Weights of a small transformer language model.
Size: 11 layers, width 224, 4 heads of 64, MLP 640 GELU, vocabulary 8192, 9.47M parameters.
Architecture: LayerNorm before each block, no biases in attention or MLP, untied embeddings.
MLP neurons of a small language model. Each row is named by its layer, matrix (up: input weights) and neuron, and shows model dimensions 0-223. Each number is 128 + 24 x the weight over its row's rms, rounded and kept within 0 to 255. Numbers have three digits each.
After each neuron's rows, "fires on" lists the tokens most often at its 100 highest values on Wikipedia text that the model never trained on; "fires in" lists the words (lower case) most often at its 100 highest values on Wikipedia text that the model never trained on. A number after a token or word is its count.

L5.up207:066139082113130154138121112085118158125081141133093134110117157099145151132114138140161164145144065171102102160110153130139104106124102105139116174158197111128150143123138150112136123147168182115111079154144120104083107137110119123121120159110110096098097109154144173129122127115114147105107158144115121147147147118127126128134111132145107142129122128147111112112176134144097078172125155120123102061128117142132116159105142139114134130145107100182148197107145185103096147129164100108129149110158152115126155143106185089130132137158115118140123143127102111145128113129097153104131139123113136136179127135146111138153139102148133133134152120076130134141118162126119108156120
fires on: " of" 92
fires in: "of" 92

L7.up513:050109142117138141120148135111154152131126107112126098115127111125133078136125129094140135132117149088126120109115161105127159143133129113096167137137148151172100186103110107129079164102153150115167128103124120146127098158113092122169083113140068113115179154146126150159145092158133145158128134106136118119068137158133062118114102138098126113139112126145078116167173153105068157162204131131137129111184130145131100143137102154086149153129104148139149122148138113105084129175154106128103128127128155113120131137141130127120128098157136129108136124113133144140126118130093132124128138121123119120091107120105075121134126134155154168133108144129144147123122146101132130078153
fires on: " the" 38, " of" 9, "s" 5, " these" 4
fires in: "the" 38, "of" 9, "these" 5

L7.up574:087103108127120147094107105142120148160132093092102127139121141178102077091158150118095172143100130134117155128080120152116088097129140111114122164153160125151140135113125084133142150130123165131115112147128125072186162135065139162158109129145130108129106093100113133116126118126119111105118149128178116091166142123111102112099159140117095139137146119129136115144120133115137140149165147129155170114091185127131123172076135112154134123144102168114123158150115120149144138115077114060139069137145142113101125140090108140124142114096149115139148135144166132137093155124131168170137142132122080134144109129102127163141146097126144175160142136127119139106104162108135100120122
fires on: " to" 70, "s" 5, "ed" 4, "ing" 4
fires in: "to" 70, "helping" 4

L5.up430:083146070155149123104114111137093110149087125102108131125135116080142082143127157137106086142165117123130129140105118136092090144128094072097156138165152149151150148147134087148154135155096100148115102111117126129098137164117127109116110137133132092093182136116178135128120124114109167154124115128183138122138160139113150139086145166140112156144097111165115115089113100111121137140106144136124144148151140163152128108097124125136162093191119118152128158109105156110111136112137160100144110194163116161137090128124110163074113113113132125129094145145113147172150133157148091160146137146117112101093130121109168146132113143128138139125091158167125129132149104115139169096122
fires on: " career" 18, " record" 9, " contract" 9, " campaign" 6, " team" 5, " season" 4
fires in: "career" 18, "record" 9, "contract" 9, "campaign" 6, "team" 5, "season" 4

L7.up434:079121109137144121162118095094089090141117178105160128130098159123138110128151137150118113128146172121140114099104057075154112118140168121127143133121120144154115132141113111131116176096159139069191126142110112149116129148128133113132135122135128135128130109135146181118115096164116158125112111111088109108076163146173092140155129132097162117116111132142156139111154141139124174110129141155154109118148153151128118187142135090100149133143116096113120105099134102138139141067155121148089138158129133150121148157126182094109151105147114120086161143156127128157088122140092128132122106137142119119147116178158146144123169132127096119111102134111135132095119115143185113125085
fires on: " This" 30, " that" 18, " this" 11, " which" 11
fires in: "this" 45, "that" 22, "which" 11, "a" 4, "at" 4

L7.up439:129150114100122123138119128116113142114113145111155105091122124127160155131193131104102120165115143124149142132123078109120162152089122128116088090104165143156131132113153127124151131120145150112146139137092080103117121149108109115125080172144129137152166108192107099111119124107134124140101089114115120139135146107134133132110200122130118128193174085135121150154118144183095140077152137093113117137136132165155147130127150123085081107161117127137112126145142140099110107135153115138132080103114128115131130117173141131099174144120122139099139123128130131161133140162129179114137084145145138156156083134117098132108129114096055143147134093147146107101150122113173089142135
fires on: " the" 85, "s" 14
fires in: "the" 85, "s" 14

L8.up430:118162106095122152144139124122159104107122164105111149128134154186147117144094121143160108108143096089128046179126132109100128144131158111138115068113156157122115150101154141129115123118131125144140128115133082166128103128113161116118137113135093142157137145115128106127116130136128116097090126124138111123109149130190119117149131151157111113119153132132140120145137127166106181111106146127132133139138092116138102094123100128119117118140138142116164159106146130125119098058119124155142165105113158121152132104092158089116175156101127142134101140111171146115147162144101134136134144122136156093087051101129097163099126171177070141107129147107158174146116124107109147139157
fires on: " and" 43, " or" 7, " order" 5
fires in: "and" 43, "or" 7, "order" 5

L8.up480:123133080071114138153128104092107143146141090146175128147129132114105111138137115125144137122114123137145134160117118087134110117141129105101143142092135132142138130177084124063099175129106104113170150162135123123161118182088138067121141142130096120153092160202134099148096129159155144130158186109097145096148115105097126122145111175134101145132137113157140152128150152130161136106142161142141091147119138084100098135132154145114077118111142101106134125128131164175119111126134136132138130176117135103076136119134108104129107168092123138057094137107140115135165144150126149123088135095126123161133136106102133122081148126133133105129110123105148117114140151119141119130151
fires on: " an" 76, " super" 4
fires in: "an" 64

L7.up261:129169138095121182116129073121130166105124163099106172112189171147131118091144130128173128145164126093114122136118082136124131114116110137133127140097141156154126130117147118116145150103058153114138085118144128114155126143126095133125086120152133134130147146128100108145091111152107131123108076134119109092151136117117087156137136119093144145170137096103159076093126127097093188145074136140115107180097137157161145112100104161141152121159105121115143128148135144106138106062123117121106159124134153119118122120109132132117122142074126128133140160152143129139104120151147144142077098140147138131135119157106129155145146117098127181139137128099146166078138095106150137126130
fires on: " the" 52, "ien" 4
fires in: "the" 52

L5.up281:096151120126138122133152161083121107192094153147127134126126136081148108098112134130152142146114085081103132166103100130123126118155122114115118099102133139140104123130081086143137097147155124114149117104126124126124131151102158114132098084126126128144114106109148135126137123107111142119134147147135132119130178144126150179132227124153102129105129127159043146151121109115092161107154142137119105112154141109156104137120102132162146077170106109114125133143164068124128100123125103101126092158127137120140128125099107109105143128139116127117181118160154134212164150126158119105144120101125098147122120156118129122153150081154128145154157145123143098113102109118141096125110
fires on: " a" 26, " one" 19, " that" 12, " two" 9, " three" 4
fires in: "a" 20, "one" 18, "that" 12, "two" 9, "three" 4

L8.up252:102186077116135135102134147114137129130108137131120099126136165129154094115123160143115121115118154085118116161124137146152105103118145104103104132140159139123079179082104124137106107135148128094102153098113114096115107115096148121188151117130140122142071135179118151154126090157161167112098118104110152107103155117141119171110143134104129114136122125188100139109159132116133137136154122123136126153153101153127098185100133173128129118162090122127127142118159130101120107090090118128134081165160126100130109104152156136143145141122144073088141169129172117172156093126129102094135082106125124131138110149127143162109132057122132158124137156101127145095146121135133108108109
fires on: " to" 25, " and" 18, " can" 16
fires in: "to" 26, "and" 18, "can" 16, "he" 4

L8.up532:114156153096133172120133116119130122148132146090076141163134121140137087115143135087115089109108104079086070103136083162099125156151122112137174133135151091109127115092137170136133159161108138141126123092112106128132125147137134122137094149168147098133154126125138132107091107100136124101097123147138118117129154149178119168109167159117136157094094117115135100145103104103097166096133134170121144136109107143111112183138156134102148134173068123186109107139120126161145149115132124122110135152138156108143144112159126116109138106094130133118140074144132146156123135180104117174144126137102134114154132164119100175130132114139070175139153093134124126094136141137127091110128
fires on: " located" 19, " mi" 11, " and" 8, " km" 6, " northwest" 4, " through" 4
fires in: "located" 19, "mi" 10, "and" 8, "km" 6, "northwest" 4, "through" 4

L7.up302:121122155140173150106132117093099160095127133087117139137140110165072091117130146119101091125126134091141095140104130112147087095128156191107180117101118110169153162106094083150164126130144102107144083118121123113157099192102121107101115140154127183114107154165130147147153066127116125121122133178125130104125177136110095118154104128129138150127133098094126142157136158124124143120113123126103136126138122137126099117117122135127108143153114154128126179111159138122107162129195132147118119107103217099103108130155138106139160161120119123131121148112122138123092109133126113108124136154120144126141131126107123174127133139130117142149148120103196135118143166135132087135157
fires on: " 0" 17, " an" 14, " 2" 13, " 1" 8, " 4" 6, " 5" 5
fires in: "0" 17, "an" 13, "2" 13, "1" 8, "4" 6, "5" 5

L5.up574:122131089156110121104114127141118176126147109139165135104130168119094109126147105117134152156114109137161107136128103126127119092141100099101094109129101109212156161137099109104119127144124120120117130131132092143113144112119107109120083173128115160113101152139091077117096119137138151110106163139102110117119171104105130137125141118145128122106166146159127165141095138136129150131139127140130114170130177142132100109085084105147135132145124167177156095134112117134166105153164119131107104162107140086151092167128141093120144127144161121109111098176091152142116123134123173113117111110156154136092162147134167184156159144087143100078125148148172151122116163112128169129140
fires on: " 0" 33, " 5" 17, " 6" 15, " 4" 12, " 2" 8, " 3" 5
fires in: "0" 32, "5" 19, "6" 15, "4" 12, "2" 8, "3" 5

L5.up378:106092132156129128118105133128102111168132161131128172106156170114139123141141105134158133122086149105156136142067147121130127128112147137135172090102126118135100130122129123125109154145122146117126113094108113091105140136088082107156113136152149095107157124137179109102096124152119088149126088105119119116146161109135098149073185148070092134163112161139154110126125098132137163132154129145092173146167116121133085124126132109155109150164118112120135131104117111161128173091131111112146096105109172106135104122178144132133155123110131154116135150086152166112178119117133172140170077131151129177133112131098149122117146103157137152152136146163144140104166137152118099093141
fires on: " to" 75, " not" 10
fires in: "to" 75, "not" 10

L5.up119:107152138122147120120143104099113127115105141142126174127138145140147148116157134122169126136132102142118134133137107107099143143121079117091159118161148171119148145136163127156140141162063154127124156118128120135151157104154146110130171119128156060115130107174127102141144145133070146124114118116079139158151104113103119115121148160131171174172085169120176143097124132092108145117094144143105146141120096131112110126114138151119130145149119111164131108079083125132086144113120156108112179153157112086108130182131104123115108132120157123120089126095124143095106166158109126090137085140112144114137139147102153150081132141104131154169112122117115102080181130162118112141135
fires on: " November" 19, " July" 13, " October" 12, " June" 10, " February" 10, " January" 9
fires in: "november" 19, "july" 13, "october" 12, "june" 10, "february" 10, "january" 9

L5.up218:122133112087130183122106133130136159140109128131101195095138150168123113102150115155127143137102148152129110123105108109125103122132139150135106131147132136184055158090120102124092157083093162108089116120128138096149140116132112114134110112129090140083154119156137160163117126165095120140133110118149143104158174108155147140093112154110113141130128169134103116088102121123139125159186149122122136094115135151146064126091127143140142127136116119141134154145127101120128136121138119123167161082118143105152144106115119083110144117085129107140127183126113155111130077133113125126156090149133080159185165108127111108140126095131105145151146120125177137142157150112129089093138
fires on: " on" 26, " to" 20, " help" 10, " in" 7, " affect" 4
fires in: "on" 26, "to" 20, "help" 10, "in" 7

L5.up417:116157133101141125146117118114121149178113123130144137112115117085159134131151127116121118118106109147144119122108109135116130103172176108139111182103159151111114132113070095177156141133118104116127122143129098125140113106125118118160134174143138141143155082114119135137141140113134123115139148140163146127108173094102134123107121104119109116115153088151084120120131085168095153166076135122135086144158166110099155128114082111129134079122164174153105194110133161145125122095088084086163136162098149111126106121148100109106151120122125115135143121122112190142120134141147097147132092191119149100122129126152154145187137120116086147108138157150131147095166155123111126103112
fires on: " of" 45, " the" 7, " his" 5
fires in: "of" 45, "the" 7, "his" 5, "qualifying" 4

L5.up606:068154110126108153129100126096110142147147140122134133132177140168155121128129144111086130154095157085096133146097109098127121129167110142142178111109140112162142115075144154130110128179166169110130088097140100117111130163145092117180083137128117106155149136118186103112117122127139156144092130109146101094109155112128147136166141114135169143131127147145126135121147131143115135182107134161086121128107130143140133109141117127094083151150094084106125142143159127123167124124153082173160159107111204120131155131117125078125147155120133093138125136125128116130150097083131146161135133099141136156113142138133121122149141130131150140157082117144122131119157140099154073171119
fires on: " with" 43, " the" 15, " for" 5, " very" 5
fires in: "with" 42, "the" 15, "for" 7, "very" 5

L7.up196:114159087137162130148144111112124142099135132101130126139172129156145134149170142104139133176102126054124149125151108120104185135154102134068150118117161128135129129152092156140140145070099126173136130152117129103099094165147142080140167146130104061151134110160148104133122141128125124131099149169122134122107138124099121124157121138109152155142104139112109147130111126121083123112134165123112136154110114107118134131099130190100152128130141120143127126112130106120128124126099131134090147148131155093121152152109085152109125089134123158093143121151174124133149147156114156152089110137080128129109132157152162153123155124094135155138094111104099145107221130146140086111110
fires on: " the" 19, " he" 11, " September" 9, " June" 7, " November" 5
fires in: "the" 19, "he" 10, "september" 9, "june" 7, "november" 5

L6.up620:145130095166108104133107142137095136150159138126103116134133149080143120112143134103143111075049130167143131095129123137094136154167165127131183148115162128176138138175144128078130133152151136099125134109127116136136109164159124099155130135135159133131115128121148182124101137149079123111123140154135106138105114133133127144137124111132142145112148122118124142127149152081149080094158155129157105132159178143126137141165116126157137125111117101158158120132156070136140104114155132142155131117134144140124136131109108112097139083123120171078122084149161191121130118115143114110196128155147145125083165149071156158162137125138103134148126107141141099127096114091123097139101
fires on: " one" 30, " This" 20, " this" 15, " that" 7, " each" 5
fires in: "this" 39, "one" 36, "that" 8, "each" 7